MLP neurons of a small language model. Each row is named by its layer, matrix (up: input weights) and neuron, and shows model dimensions 0-223. Each number is 500 + 50 x the weight over its row's rms, rounded and kept within 0 to 999. Numbers have three digits each.
After each neuron's rows, "fires on" lists the tokens most often at its 100 highest values on Wikipedia text that the model never trained on; "fires in" lists the words (lower case) most often at its 100 highest values on Wikipedia text that the model never trained on.

L2.up416:490427500500521487508491375544538570420445472507516582545499457537496470469471560453483531525492457538425536482461555526526401485460562436435598474523484588400566536529540469531457380603476566567529508533428570494554541443432611536464527482486539458580460576505442471523414546389498456519476448446493523496472474467578426458489434574496466476527485409482495473517393471489519504528408465502471459510469453548499550551614434535406517553455475472436525497549552438515486639492463533526496479503536546582519398428507510462499499520507543542468625547506508470533438482481487554650543524490499574495496491469535492492380429506478485501416493494424493552543520520457534504413520
fires on: "s"
fires in: "s"

L8.up282:496471542484503522541494497520580569410530523529554454476551465557531516472543405467561448467374458582437580497443502463422503475447515508533550503474560528406568405436483535512492457459501460543589419510472568432441567557423490566502506451551541577474547477468511469419507461400482483416477528492543497393534442452463427486458438511496475457497442515611431454482513529511546499500512507490531486468490542531487535493563592435582482492538525462532512537415532486463501595560567442516512503604438430518557559438504497425440521500615513567405586578547581465549479429620487522451468547461517518562517402510562520450536598491498516496436484545492418437483473513541488462538595
fires on: "s"
fires in: "s"

L6.up131:561466516497410422521443522523362522476534540533537579438518506464481535576520476458532464485579493402537452571425503513489480527546470533639444536551522514505626476461453525576496488525561495511448500570509429500434487544563539589500485444480556465533466445538519465546537397543534537512525485441436540575637567577439480454499521514625443579494499509481505459536492479452480532494466548519475442470501520532479493482515586428598531546430537517484554464528481563447505474564509539492466528544438472590459475463495506489519492483470525448506509475482596678499521456547418480472482448586402483456514512511490455453479425573612489484405552438448421501480509540464414563429553
fires on: " the", " of", "W"
fires in: "the", "of", "sunww"

L10.up697:465483405506395456474493604496491473450403577471587492515555535551597516575480452424570545514472477518510547538433446451517551567543504367459500527605522516516505504548517455485445580510488461431402440481475560616527501464473545546484530425616518477482551513543500505499396508513511535529486487623490420509426521598490547532523548553500541555461392442450472452445501510443487517453460425450526472529413462467562489491563594461485549478513522513501404552537489545549456466445568427507513563541565416523488455549443509522547533427438527508527430492509468580343442455557411508501466471507501532519468523559452525501521544407466493507532469537535575477567473549503429459481466
fires on: " an", " An", " ex"
fires in: "an"

L6.up90:509526427493446519470432481503509472488424530469523495453434475494571559622455555469618574522561453567424580542408549435504395506416447501496584453555454571437532455508424553503513535516470473576548375517517576497493541466461464509472490524496503459533542487574564402473515465478481497482475467652528383497578525498583451489487399462567445480583411513529513450465535507529443478486447515549515541450467546499512523492640547417482513502395534495539525548453509449476423527551534492499479485545498534562438521540448534497446447469522474543409496534447517576485459567504471547551432487510653434461487507518537480488503556450537551512468556482463493455519629433560500519472527
fires on: "s"
fires in: "s"

L6.up473:478410471497536457511406530544495565510509500523498556438468422564596599499478461486534464468457549540479522577493397521526523482481520468489609497544473362442531471463514469368559409439499516472521447538506459529477484471544505484514519448463505567537416473550615428573554503469532442486528447569524381557505505445498593531476445541579497475519490499489493461459491477574604408535580494499520550530483522449574490572452515454484545461523558468432544489503480584598468460497570474391477496505484514497487465516527491581429474489504432479583428497554544474633582450515405512524563517492424486470494433622506488437538540597543441464409424435557485530475452530498497483544514
fires on: " of", " Votes", " released", " including", " both"
fires in: "of", "votes", "released", "including", "both"

L2.up536:488546516464481477513420478590496379446501516462479451564516428516458474473432526555500568498460607513534542395476513560451541537481462407453551566512527577434542484384478574546564550573476559490505493573530418484468384500531569497519445441444477472416499463554409604521497483433510500449467462541512502549475508495478458536407431511530459509518586500504507421556453552467444428488438472459526467454493596516522484556435587596507466473341427531533552494529478560445574479471524483516443493548445530443492514517443592568503567502540583478542456484395545480521546480508446457594533548503477529484442536457527436575427587486526488516479463498491517584525488481526564534400581
fires on: " after", " before", "wards", " from", " form", " to"
fires in: "after", "before", "afterwards", "from", "to"

L11.up203:427494474531506455593530499472564429505533573496485532451598492523632536485533409519573433529503499484459414454460432464509504605452403367525484451582417458478501480510430581490470594584482498568487504583485567536457467525545562494541510373591500566491502463514473469480550466459504547440495487466422486507502560532457498457567554554484525439519502448428590505459550506527536448530443503500467443402537427537457532544559430480612471507526570501433596492473521509448464464482523493526517606529528431578533457480485505402497513465420545483514468564450496558478486512482481515499430497512555508548429483603576591423447579552402461504474487577551489431535467504464429470518521
fires on: " an", " in", " of"
fires in: "an", "in", "of"

L6.up423:519500468454558522535465527467510482441376504522533548508551433575495473542486546426474508478501572647386459457462486475417491524455507500480526589552508420504531443517491526480476496525478500526506520523430499527463568540435387475549552531415484584523544572546571517444466363565531516488498626560471459537524517430473477625490444523589552469483417476563508393447422486437475471443497450523503508522548547576544526578484588462407504494380488634502457543435508476569504551458507429598442578498491497560439507533473550531499484491513504443480501563461567513520493443466444587539505502548488536497484462491561454440487491426514475546393565463544467532434516456580440517497517
fires on: " to", "s", " about", " on"
fires in: "to", "about", "on"

L8.up382:496486436558498446447428521500503382521456500531451600485436426506492461551458520386452472450538571563465364499447483503436577551444440437428502461530559458442415481502466514510467564552485483482499395605521559581440496445554475535480457519521578510553549561564454502522491477606450590488484448407491468556594572530512539537463579577519534385532489444541669560516578454484501476446542423440475482503497441463458524535454548503560437533467528489553464534418495530602510472526559440509565544398609499502475495525525498451591487498480541485561508502527493462524478513445511583520460422560580470538499527470510516490510449486473467451499578538489513484506452549496468420557519
fires on: " the", " his", " of", " in", " and"
fires in: "the", "his", "of", "in", "and"

L7.up376:486476512570432483467516493468524493394560476487569547556486428516546578498386458485486388538451518410521520520502493527407479525500500453410513554493470467591480518484530431505530452516429550485418537520529522464460516506443544565523391455451602568508432445601506448553511430571489550547447444560559432537577532453517592510477465475613518481611543436548576483550527496529444403502470479508537587497558546490495485520573439515511472499560545464466419509476469545497399503506555514458507538555483505486454480526418458403508566465468485453558527500453468566500561440583448495480456517465471556406474586584605521428453524355513488495451417513572486535520467527468426468466528
fires on: " of", " two", " seven"
fires in: "of", "two", "seven"

L5.up123:483509476488490463444543462469490487534529511436527463559561496426525518622399491417510526485494410489511627606458550563543640523517431579436533567545454550464474467471475495490532526482517518542438500446513593431543507543429545572446374506436607463433454479575602523529507470404522493495520507519516425548449571450556485505504476482602398582526470405579570492531500481551464416493469488483494607521453476449534568541491473531558506498506460430536452523488424531436552453539516477533496521574502494422485546536518569476484552461529422474490590494495491543465563472416490506501477488479480409510512498497505459506528391559504488495493471440487511618537473536641480460400505
fires on: " who", " were", " footballer"
fires in: "who", "were", "footballer"

L5.up808:521512394512491440517479545501413549483532486461506422583438390599509544434473568514478540523567434447434475521444541510483470413541443534486565495520497493566530550482532543412535404537569449529487514502502550554412469465491563566496476497447590579543541482483498450541536497509597472492535596535534527605581476486472454544465517578472481440471529536504601546474500548459382612460503510457554584573564426594448454491537511505483527467490540505435475577456505447578445448521488491484426500529494553491458534518487483536363560502481428533508527490537438481527458491500464551582572418513484497512540495471526392454394493625441455468487603586519530508519510489396502472435504
fires on: " who", " NHL", "s", " that", " to", "AA"
fires in: "who", "nhl", "that", "to"

L7.up554:449388467564408446515445465429470472469487543551518479418526450534516564469554471524604562507507476550479404495521514392499427498502461465506502421588458483535478517448429554504513497510535538527522493611390499469391477546450469547561546404469455564518516484559440532493523559516499612485528563451540485526507502556586458459505463535457501528548507475503484513453389504474606338625525511518478519405525472395548438506470561485520493530572492420543566532470501505520471494439574504518463588537524514610457442524491555439541520531543537415555543489439558499449449452619533532565558460517446417525506545483521514516468582464478510564428496522506584508546565531521476437469528
fires on: " in", " a", " Website", "ess", "omp", "ress"
fires in: "in", "a", "website", "accompanying"

L6.up268:477510460459525507535529551497534413495493506517508504443471477491519523453394551517486582506508368510519381570461443466463396395469509429510640515496495496500465458502549498472499471509501521473526465525492460410416516538488454492572486516443487560447583606582519507560472418502455604468499491653488405544499469484504577507472474532537488609515437629544575426519527526509531475573490444538437523541613513624474534567420557386480518411457463514504520468452464519537430412463524481464472586465529527494489416518506474494473517532407386490542404550444540509501468489472414557503520523512545570492480531484489527489510509503498465535487554564529451496537560584455424485464501
fires on: " of"
fires in: "of"

L2.up710:508546503515378571540451539437545624491471524495622552401464474556471642513565592467379468579489465560483543600467429467529508353501476452583471451491497472562546520506482461498539530452470494505460511477494436510567429496490512438461438522496556561448486421465523536466476447377581571474526530544451554442541476509427442518510521525486521600490504508484529468502452478560531526445467581501542622586553490503471540471444544502392563548519592552556408465489450574534412508542526499496459491574527525567472552524519491492546473491491511553594426474499510476479450432441533455406469525476522517474527560586535531430480435461481556547480528503499563486536420484477456471540526
fires on: " he", " him", " father", " brother", " son", " it"
fires in: "he", "him", "father", "brother", "son", "it"

L8.up442:465479526547467453512397526482508497439359474377513425531535436513538485517528446519429445450521463403496393553566456411526527464476415509530551488489508534459394575579513517488454519499468485436415460482449491575479556503438494488566487497620434571582485483568485468535500460552410541554525489474482418491424518476482441486539482512411524543506521567481585544522526533439530488534576508444570515568491572423431571518497501540507488499588552469544494508444514491491482423507591454464402450508567589517534506466566508471515564591431596565469473494409578471576493439586522503444527498474491450480542481538485592590464516492543514504451476464479463504494411566530407447551572
fires on: " a", " an", " dec", " that", " in"
fires in: "a", "an", "that", "in"

L4.up355:487479421551513559486627513472513542526523505478519399607578540530553438460435515422458409483391440495455488576463524491524449555503501459537487529525518421439503529461495447571481481461424482505474552519394490541402583561518520544475474442461457517389479484475526570441481641572497521542560502490443549501441557466470585526527538468544497574531500598600547434476556424422557452561558497466457513503499491508542478542466491452487525464490442437470521485441494515609601473499561525574493526389591614430515528504516556417559535551424499553438427454548484510358537513533439492514437463513417491511478517563494505463532522476487530521486525521552484459412465536543451506491453
fires on: " he", " him", " loan", " and", " who", " them"
fires in: "he", "him", "loan", "and", "who", "them"

L11.up126:493535471445467535483487489438543546587417479463549547449529522529533536502508405534508507488547519517467423561513515518431529462473389504497524574494505447540434439522458569594492451504438477489580479521464566464508514468483546453544472489491557508478502444493493551507492508496483559516526505470495496532581518474538435460483614460576469608553528455471532466478442481446486490421591487517534478413535523406529548554602467584464451470392494555573474461442477527441611581462598466364456452402433394467435536509554536555487441452483588513547402611492497503496501363586486565464496494476515516483572400502572546552569521493480592480493478490440506529506526476468442379536506
fires on: " 0", " 7", " 1", " 8", " 2", " 3"
fires in: "0", "7", "1", "8", "3"

L10.up327:491457432504472454469467597525539498506461486442503580507518518593492629495524485469540476510478470495357565430366453475500451554449476445477481550539493581535464447462520516518463485528534474523470414544548615527466486524490519594409516442518561502498548377471576453490486527587464515367455477492418457464507534569478467515545547600478514495466429484426415398527509512491585515489506513469377492463419439557424521548459596479521476513476562507576473575514524572594545498464526468478452545541558396519438534519530482376494503522528485524523471510462516555443483451449430461540577475575476560490529438552552542444450469484492466493542464628514497504482508485592532481566506
fires on: " his", " her", " the", " an", " His"
fires in: "his", "her", "the", "an"

L7.up708:448492528497469492470377459483535333466477525538486512444438540559473393485518530502500480552556508549550477516542532539566572501445467538445568506481470489438531561446555449550539457476491443431535493510507508539522438545503582534482610518546511482487475498502482501558480479404494503553536583505478411630572462549409548584496449533444532471545499510421471536473494511488508465475500457540513441513494472484491603596541481471596535528352498556491537442488517548496520404471539411459560539487632545476509537415512523535497458429474543440523518460544553438469636485555508516500538517518530454447460523352497506511526432501503574542539604562397482494454445491414453539463570
fires on: " from", " over"
fires in: "from", "over"

L3.up628:408437491470606512521520493507462453487473478486517388559530605468562593594490442511503541522405488605493455514528495523473615509451553518471486552521407419516468437504481477612551515505504505450483474461525491513369554482579554525486492486492541587485488532424549472517531443583429535541507454483503415492388561483531568455428488491529497438532497495567562509527582491507463498517569492519526467474517508546567475601607533400525539451454495527570400419427521439479583452446551452477453534558547479413469441558574564533459522511401529533518463541518499552500586444478469519380543575479395488524512533484538554502484543559428532527521417521479431473532441524571490480475519
fires on: " 6", " 4", " 7", " and", " 3", " 10"
fires in: "6", "4", "7", "and", "3", "10"

L2.up871:487449477454523532488519434585433485605633478481500505452580502576619605481474501469542475449478503484615491596506470549532418470517494487530519485452477454468500533480465521490502513576576553484466535479459489439405467489572558489516522506423605464531474556517546451614494468492496544502459519498428422526536504542438384459462435496500492469548474509560454461500459580543426495506539573462499483529495456489427544486530567534487564385391515529544453511458477513469418485573463529401516499537443502499398510506504486509481521602547424466547564516530513580516518467398411499567522474503544406424501575493388496453532467541493552484510597601427536525590418546433509516455504
fires on: " of", " which", "math"
fires in: "of", "which"

L10.up799:501478540520453459633513538456559497422507562476493563456480452534452506546567488496413430464473490517523445530478487457434485472475531414512507404486513496416519475562437521418555506500416496554567487510537558455501490498548490545395518458447565500526524596524499609516607543565496525514442507533403529506521557559489493578586387502474509518523499408525592447473491480520515458543480500522465541549473554481424576533538487508505538427490436508572597528430484447522486520507527474550523459461538485535523473495499501418514487452623540423596448510470494470574497396448547563497474459525477490555446558450614466371610448488588599510490548529467557514487603426389432501467499
fires on: " to", " of", "4", "3", "5", "6"
fires in: "to", "of", "4", "3", "5", "6"

L2.up550:511406501533460520511557528524456503590624512516520433479511539471524602521547464493510552491518458472569529625436416470416430526545487468531417572479433496565459540432465439534449557543513468453503502514438466543396589555543511416582501492510547481501549427501539492443458421553448581500385501563476491510592447541481419530477515490500458581547470429527546453539519529486537441569555584516451483493521374591458530540423508452505545385547507451501518511491470593492392455565553447476525539464505495474485482491461482484481532512522459494489567479500542521466470359559403510508451513581476402546518618489547451495449492609468554540458477440430481506504532546496484425525508
fires on: " of"
fires in: "of"

L10.up641:416543494497515491534517484542450492451473486500487598447551479554528609621526433434502447475459465595478480519533562512470501489428490454505522577538508479487531367519466510434465433490476470478592472512501533495482483536454469426537576493468510491545505473516590479412507579453499555475413483527536448404454525470535508465514454499578443429510595460480489447618484547468588435598513453503456524445509542497528504547556519479576491601459468506511534528487524527461545478472595524504491541444540518555504477430526545608559426465416454469566451588442452420517561531568525493483533522451413450442441538622521459512473550421372615484461524456569494505543417486617517498544438
fires on: " a", " of", " is", " built", " based"
fires in: "a", "of", "is", "built", "based"

L2.up424:532460380504534508429441550539542448584502537487464495414498526547484493515460476496550483500567500547438449471394436560507503494531558521518602562526578472419521482525508605486539551470515526539484571456567554484464528543512510483545513544530513558499516505439464369410403432529510608562524446512530456512543461524525473509475390564499508527414447619498448419402536496536523487483446538481497588455527489553496552457415475441475467562516498485448566518476584534525539516515543429605608404522560600536450523517476480548593525523522504540533581497527507513568462384481416516434590503481484563493543618508547509532473514446456497482518495423486516391413533541518547509541562
fires on: " St", " any", " what", " did"
fires in: "st", "any", "stakes", "what", "did"

L6.up570:466453490562475440502516498490563514467529475475512435475508524470593432465450543442527546432514473501463458580444504544365558401476475476592539617555539478486539479485516462510484528432454476493444527493442571480424557533453454560431454559452560549537516548546531495484511476527511500506488499489494534487615519528559481561484539403595460557503489436603525472500524505582471435425537569438469539558461522527402567471453608462519453459533518493475473523462520471630536476485589524572504467431543540484478512431557504526472519527437416445514401510509503506437573490433546562386446550470561538471508613448638498409509394447493521466476543593557447546507492428509466519511580
fires on: " would", " to", " could", " will"
fires in: "would", "to", "will", "could"

L6.up470:511447486479440450453511449587520484439480498543514495446506507529440595523481548481423504531445531515436553474448551469564424568526556447453594600556414457566514486468498372528509483456513533565463505536500541511528476510466514549575432457480554466527399487504591511551423314452492526496517542454544516445449556519517482599469431526527401502566516568497452447515432517527556462536437469574464470563440440540481527547502494478540492552598544453532497471478499545468316545493550594449530607539504469401522563540563471566470516523409475487555495515487501465541585538461384536533494579516421535489467506497518473521514514569421539559482437439520471410504540537510505486477484
fires on: " of", " those"
fires in: "of", "those"

L8.up509:407488531568523419490501564521512502460422379508499616492495523466550510528487526483549547488468527465456474491444561516436608470418474453510483471529495518449485542523508445499494519499458500485401485547502384537492532459527493558433471543525574534494497500512517554483516473514554480504495477490470482500534473626445558566463474471492576427488450428500583491487564515543418548415484524501470589513464606495467527562573522446536423518557670448591501538430500503521547428504593550562516514517532488498402502454588481629465483505442561344509461529492381501426487481506538553461427537478545498520461516536547432473454441495495528501594534573435408605567517465507456469458556
fires on: " to", " and"
fires in: "to", "and"

L5.up701:549487483589525452522425423482496526493536442488505508502490424471525521495465540458553474498440472529452537492472396536395531472415467370451579523559490567418519467477453531443533501460442482510482422491528558437512442514450478545482441545452585582562550455379494403544514427490427541448482515556446460562594509414531473485468450604573407520551431537580488488383493468534510453444386542577464466501486479657508514565599538485480513510420558543502542519523491504507392566543497442451444473594557551514481457538488602451352434513486422542443532564546573535542542517447517534462488536453477537514494461448516468482458527482552470491477524535486517495507491533488493516497518
fires on: "s"
fires in: "s"

L8.up87:412603439511490455557456556582475553448575532566511557371557484500482513469514596529434502445486567521491423551543574530411537463478524465514536478557527554546483493496511497464373548461560465515480437559525498446529477678504468494444518513489486563510504452594413533479511509525483576573527492428398524481564476452567553526501476468487476426512520498450517490473498578523553476556436470539454496474416469468490526574479541460374478494527450518472562606558511399480509546374521588409514515455470447431568528573547570512517477471442521513497450516476467478403431545594532486440531410468555492501501532568523445478436460521456505542457554507487476521558518538550396529433519
fires on: " a", " in", "p", "w", "er"
fires in: "a", "in", "schleswig"

L3.up428:577464476518448519404497421486559456517474485516569508503539476531424548442589530526516519534499506517505449573439424530509527519518467529522502445475520470527479412459457527428484546410509400581536542545561520568504494477559508496435604549475395613401518527472520533584527491559579481430484465518458573475509522494498589481586483494544487481505548508468560497542457389438439526509540523391452544437498517476477444416549502432466497558410523522464493574575497560627478454433474453484556531438587470485441520440486538542537537523429567467494565470429485579413447480373435455427460434559518550528529606509539527388478511454524516555470563518521478523549407541484474533462563
fires on: " he", "ision"
fires in: "he", "collision"

L11.up696:517526485534500475542488499551516442450480485492500642627459500529433541511491528521421436507538488511418363502464499488460456452529496378589478467463557542555462527479527476559504473484511416475533460575532535485510536533491504371482542472445597517424543529478495462511513521523564528418494497532488535506508500415435529559521444538528520453511539580544521456515495470575500541568433387514512537512576509506445485622522512460537443445497536489481515543450500360514366450451539498513571431487497487454537468512508550484463474502541425514493457494580584502428497531485448555437538492571542533459450615376515527483582553414472476473432587605428569457481460516421487439408456
fires on: " of", "l", "on"
fires in: "of"

L11.up482:531498435544448466429408444444499477499492440579523403531496542525488510466497483422463384454480448470546478494461493459548437535477465419531562506493508465508468422478451522484420405450494485460481466522441533406477512562574621446527471499416508563445572519513609592396545430582489573539436553480456533534449523498510480524477503487531523372500547470493557530586566501519565500432380471569589480572561549554518512518486535506470517428508478453495444461532484525569452512535555463449437563535526411512516471464413548458535520479416580439610519495534570531451556502479519526621463501496439545504474470561633545490411577493523509477514495457576505534506452442512503450568457
fires on: " a", " death"
fires in: "a", "death"

L2.up692:529522501554421554488545477474548522400403506478473396544505526490485515487425493472443563439513437499498470499479498491420631516538451434504586526499476485470580468484420479478557518482467517517493520468496562469436580491473578566515486537467597470499557401544460443559442518521509618548514467532510437449550546489524400455469404546611472605506447409557583515501492488430526475573397513532437600485469484544462527540475503534544432506530502429453536513568407546438524488502459435579438503527514527388437450517556563506485489518441552519553498425521404541384533441547439519502584496453443537481611534581504583505479516574468467495453416483525488488539526540453470540549448
fires on: " and", " who", " war"
fires in: "and", "who", "war"

L6.up751:543477495538475540514590472534443443494478524482571394558434488484456519484512500476482633465485529488487486534429574519555508551534356507571423517467502424507606441446513448455464511502440474522612457527445448442530548463488542389363485474555518484481549466524402536550474431530474429422430580560521442533530451528475480504541471411444516540449500553528554458474494516419607490566562536411481458508508473511563506505533440460591421554513536552553515424485499493424532512542552465565500473517534515455426581541483462493393483517546534447518543427447560573442508511608470480481528507548555413463484412564448512494486531494511521376519528434564504523540577570467533458506546
fires on: " 1", " United", "1", " States"
fires in: "1", "united", "states"

L3.up462:613467485492527449574455500460384443452515500572593564540588505479534447465528542435424483520412555421517490529432528514524532497471468520497389349423451568490432451460447507430436528523509446470574462523426458538459418400463555503496520503484547424455504491618502532527532506522553467495475505500544481393498567506522596508496483405450513461527555479484473552538462490499479587468461482464376473520406458506542526516429468455523476491491393408520551518525579504506473504423417513468471469450575526436448513477469516466411465464492590548519550477404457551582503411449416505505435462442453470527536482439462506356453469432473468467526465468528505505496560472447501528512484
fires on: " United", " minutes"
fires in: "united", "minutes"

L7.up851:422455460524462476461542446465467462577533578469510530617557473580566501541446553437492541507539447576464441596408513493537453422432466500438608464577555462446456486562513511464483527531444500458498474578482517492497455508544616508483412560513637584520538509467458480590468470467489471414523426562455439534520491566593514517439505509575530515539396478520541478556437542561470478563476588481492526553544488635473532521462520454530458521481517402506477495419462527514482425551533452543547597470521524385490514451458418426549486545447482436473448472477438511482453436483464547577550462513591539464504506460510488478502466550475513518494460574435522609513511485450459497360519
fires on: " of", " by", " to", " in"
fires in: "of", "by", "to"

L7.up749:537465503507402393509510476507549513415546446541541595437484527504503575515480521529527457532397455393481469593472456500490472534469489426435470458540519460507525502465454452554521456536498463453557496515401567451484429471622522467566516388460521529519459527518514465604446506394476519449437484468438552519480547522410478518502421490493506486583546538509533519565579534513661471474420464471503519474524451507489511516466513516489389579479440578473524496506488503492423444586515520369529530531444477492545555506453499438461477525528568485575405465627459543553509485514452523565525523526405555480464569477496534445554494490494582540503567465377358525483562427512453515529487
fires on: " of", "on", "l"
fires in: "of", "aon"

L11.up412:533484514517519530565470381532578470449546509509506475545477476565623517530608558479473393499491478476423479492451530488459548521438499433548536491549426488517528492404558544509487500442479541521554452450434570546462451567580471620467436522405464530524498557496494552496538472523459538570485551477481419506491554443485510533506579435527487540501492469529430495443474467501512440485542587509376494594436473513505480471438625498569473567500411578524508530460492514531579527478476528486518516506474465508514542407522591424431451508460540405544525413451478437514486464541547514544494469461592520530491528477615467476592369472481500540495566628508424569439488386475488482484603
fires on: " to", " lo", " in", "B", "H", "F"
fires in: "to", "in", "b"

L2.up655:562482487428521483607526403515589393647553525546516550523460477594569694540542466487503486490514470546521479524424469448442436508496451569569517575457457491427522559494490558420380503605477525538413490483486496526456478525488523500516551553497578455508567503567486479515387422541548476484398498521559385509505435566496466471526467555580471496526514441530559458522503520526402545480524453487461475570589495411524559477542459576465516574507487464430470467467519469490417487441536480460544479521466501451500476495527511482497505496594579433476506521476512538555507424556555570504550486577455470495508525534487444478414469472426589489458424550361517533497530534511483482499499
fires on: " of", " such", " among", " much", "or", " than"
fires in: "of", "such", "among", "much", "receptor", "than"

L6.up505:518479509504535496498536477400472437446546507481488526443507491537624542514487518482590459545504424522402479496528440499391415483485537466518638519462479553505508470443455441503510473465566536441518399504449472555415519547468461494590496484472510645604574503501486469463459566418471515422509591594509472487560522488491504612486518550586486528532470485502457494445466489545493531581392524521495493460553495573583457617534555481492472593500512503577440590470487457448459564597506470517517510448531482487532532516444449513454467525604419525509468448433587554431474517423548488514505535505493536533478522533533440436541499481550545441488500582457502628410486467578513515368500
fires on: " of", "s"
fires in: "of"

L2.up208:424425472481525520486528450494476514552488519418524556443556482513483457555508504425497579486486515462466502441495564501476564425444554463581544537512551477471492566467587484504471504455559481446513402498451508480482475450501562481568527616443588482409463555433484554552490448592486506474542519491512469423560576516604460427544489474618603493458479506590513524394445518412547480480484522462520588445501508447572573514464490464454539472529411518458460445414603439519455551374497429573483491496467538475454407486435507503534514477541479420567478490395386508481453451526516504472491459478540531561445487466420440552500485517516656453451526487545552531576504513591445555448525
fires on: " under", " without", " to", " taking"
fires in: "under", "without", "to", "taking"

L8.up532:550491452541462515458514565517475568436529553571551545454444513506530493486471506470453356489585461452454421487381587416483440496518504491537518428514489518522470423549507461372518456458421503534600413530501469469601511552437492517422501474562468553538526585507488552416495534433520603470544546625443530515509455478520530514566426511505494459505525474505490473464539508601499458572493478490465513526508504580525600551495609475548461529460467519491490513498478473401504513536510464475478490454510456435507493361444493442608548475374486473549449429511454431419491407556509526561480408500505474492423519539575516511578572422421548495434592557455508562503503482537456469493533
fires on: " a", " in", "le"
fires in: "a", "in"